config.toml
num_hidden_layers = 8
hidden_size = 256
num_attention_heads = 4
num_key_value_heads = 2
head_dim = 64
intermediate_size = 1024
vocab_size = 8192
hidden_act = "swiglu"
norm = "rmsnorm"
norm_place = "pre"
norm_eps = 1e-06
positions = "rope"
rope_theta = 45000.0
rope_fraction = 1.0
qk_norm = false
attn_scale = 0.125
bias = "none"
tie_word_embeddings = false
parallel_block = false
init = "trunc"
init_std_qkv = 0.0356
init_std_o = 0.0356
init_std_up = 0.0356
init_std_down = 0.0
optimizer = "adamw"
learning_rate = 0.0015
lr_mult_qkv = 0.4
beta1 = 0.9
beta2 = 0.98
lr_head = 0.00634
max_grad_norm = 1.0
warmup_steps = 275
schedule = "wsd"
decay_fraction = 0.879
decay_shape = "linear"
final_lr_fraction = 0.02
batch_tokens = 65536
max_seq_len = 256
doc_mask = true
z_loss = 1e-05
train_tokens = 496400000
max_steps = 7575
dataset = "wikipedia_en"
MLP neurons of a small language model. Each row is named by its layer, matrix (down: output weights) and neuron, and shows model dimensions 0-255. Each number is 500 + 25 x the weight over its row's rms, rounded and kept within 0 to 999. Numbers have three digits each. A neuron's up and down rows have the sign that makes its largest values positive.
After each neuron's rows, "fires before" lists the tokens most often just after its 100 highest values on Wikipedia text that the model never trained on.

L5.down562:465485498524490492466514524510508484515520497454493477469525458486493429484477523474551532509485516494494506500474525488498498493490484516469456475489545488491455485478494458471512473512491524490503504489523490487488506550548508539498523497530475499507506530515487516500463486491455431510517487504531476510504481511528524474540479515544542488491486511494516535402487481518483484473497516535511515497500521433506486524493515535503466536516502503489483451486538484513489488503514463482522546488543527502502462544484519501545480535507494510510516486493489485479531543525509523523454484483497488494487511526476514506527480522508464512505456529506499517527481541512522515507516536475468471480480516492485508488524534544505493571558520528531484483495502489517532443486499503
fires before: "="

L5.down14:529525481498520475545512509517470475441521491512454542496526535544517543475524507523498486486493533497513486506484512471515488469478491472489512463519497474508476504479558507493507423502516473517493499498528501508503531471482547520510486493528532517498497480516524537526484497543501501494507485501472501510538466488488531528517531485494483566532527508483546515501526471496490563514548504481512499487538518482510494486510479491485473520472557512489455461500513508520505500519544504512525492503512480545497525466503530499512491449500499499517487523493578497526429509486510514516457521528486496526481523493508511535490514534515470486490477471478495492508472422520514520473508507496530472498486526484489498466500484523498493512520483454539541465512558522514496546496535485
fires before: " |", ".", ":", "\n", " ("

L5.down572:497483495494501481467475512485490516504491483507476516498517501487493518484463514502484503491487477520484475513488516543495501487505505526501474544472487505478495484513499517477516489519492489514466486505502501489483509486489513498506471526515517489490479489507519531490492516450491459494500485492514528518480515507502493487497546496502509519521486500483509496494518521503497499499502499472505502459503512483501516479489500519509518535507484485519488519488512535516519497524509477514494515496506490488516460515489498210496518507487513499484490480511480504491497497493461526493504505510520497533513535529477499515525501543493523505505519468477503528478477508516502500514504516505488511535523504492502529478493501490503488489492478480472501505519497498477523475526516499
fires before: "=", "\n\n", " /"

L5.down265:509494504522520511514486515485488486505520479497464499497513515524520495475469513464503484467475500501496503492474497524467484497526483528507495487510472493532500517504507510505510471457505505522492468472540508488524505455482538501492492511530508511499525477483523485538511475463501518474513515508507541540495494515505484450488543520494487500512500489501514504514539515467500473490485527483499497479494510512487521515486506477508437545502468497492513467481501518490500520507496489491483547514499478466522522503491489284469520511502511510508510458477478493481506494506476518542490490506465519509551484533471478499527505523502506501512478513486489519499500503484484491504504486474471462487511497498505560520480488554484512478504424490513511528510489528504461521500544531
fires before: "\n\n", "=", " The", "In", " He"

L5.down227:495551509486528497478525521506564517474525541498497456501555486502517488466531477495514504530501499497462491526504471483459503489509533502531529457512516452534522490513514524519459489461477510500539480520486527471530513492519517497471518475484491469528473444511516527538526499518460451481474462531499447503532488478496499520511451482502482482522501499512486553478524502482535441532538533491561521498518519490485502476498512484485497474511465539476510505467492517514515486508485492521475490506518531501509532488484511445485496489481502487495546527486553440485495477490519472542491480498535535509512524459505520496518491504532467501529519525520495458492485507515484490482487500520533490485508488476518440492516502532506522467486555496530501499477541449515522503561486474
fires before: " |", " −"

L5.down117:541484513488502476509471503494528506475494478510511445490492530513490501498466508482507492458497477491500502509488514540488508506477482517493464525501489505471476519496513499457522469489540476478483488511521526517468523415540514484479498479509520502470498470519488471515508500540502494468511494499523502460481489505487502502487500508514502486517476528437496524503506489494464506496480507464504496476508519490519487480481520506549520511497510504542489436513532481535493483518506501481509524506504496524506523481506489336512478520502531539476507487502515500502470473489474510535497502518519496516503497535482504495496508567482471491500488502451478521498505502516506444503484482494506494503514476477493520460518530610497515524509430505556467503525488510512474508472499488
fires before: "=", "R", "The", "B"

L5.down439:504523512484534465487483529512500518484493480499470530512476422477498515528468507475478482534535511482504535490475500466503503511476448536474483542486464509515503512507491540542486486500469509490545487531474576469484502488488486504516501527578480484481529483486490498474526506487478464504516462551475461456500488527516517474515512513531535475510499483482491485542487478495504449531498493498522482491460502436506521504484524494495542496501530526498492550546513510472483507511493480479487452474485507490509528513474463519490506491483523514536448506495492489502454490486468528486495465493470462551506514501502516567500510504487526521470441512467542522521542509497483493482505525546478504499524478481492487480466510453546475488507506495500515524481500444501475482514501486
fires before: "s"

L5.down1:438512513469474514505471530505525498508455499505499464482540547511506495480502513494518498504567480492489495497510473518482537474537536504535547518479470536508494439502483466461516509443484463482492495520529518484484467473485505521493480474488542495542495484497536505504472517494527480511485506490479498524502475483523502472494500458455478521507488498534495568494491542499507544502506514477463524480507485514495501456505483452501519510481512488448501479482526456488496479486503490475510509504496500448519498481512483521500527477491487552511497545507491470474491498525480482508498534501551558499467511542543476510505509484549513488539497483513471469510490493535543479500486500510481569477507503432468500497474465530521512471511523486500485469483526567542493524489498468
fires before: " |"

L5.down294:516478505512464483509487500461500463513506466497455492493513492503494515501496523522467496497504471517495496512503497528508518484519498533468491501517470515510475467486474533497495492511504513503457511483466527511515507504505481535509484546507501480508492481492509486481502511435491495468482475492507510536456487491491505496482540518518507512493496505487509490510525521498496493517494501488498508471509492497478511489501507530522490538487442508501530506497488501507480492506521480496503502462488478495511462507496501245502503506506510530492507475526509522477502472477502483509486497482478506520497502532488497533515479506476501524506513464474499508527494515506500499535540474474462478514521511510502493490508496452498510544496472480528504515492474512521541476497523496
fires before: "=", "\n\n", " /"

L5.down109:490453470507504496486489490531488497512542525515500488469491485492514483489474525444497481527482514514497430500499513534485465528517530533484505510507519481510477502476463512447505469462510455495472496483482505497515516499463523509506535472555518517488433514505514495494505513534538483440488447506520499564486503517511508510518510485509495490550502523510464511494522471505523503513497466499506488489466544473491520476522520493531506534508491525495505486482502520536480506461541461448505503497487436524524520508494507392493477477484514494505505532527509462486526505508521478520471519507526535523471511531452557532506495542506532491493460494543468487511479532514530518490537502489492495539489500445522531492503497536502472494507515542513471502508487491481480541482501466
fires before: "=", "-"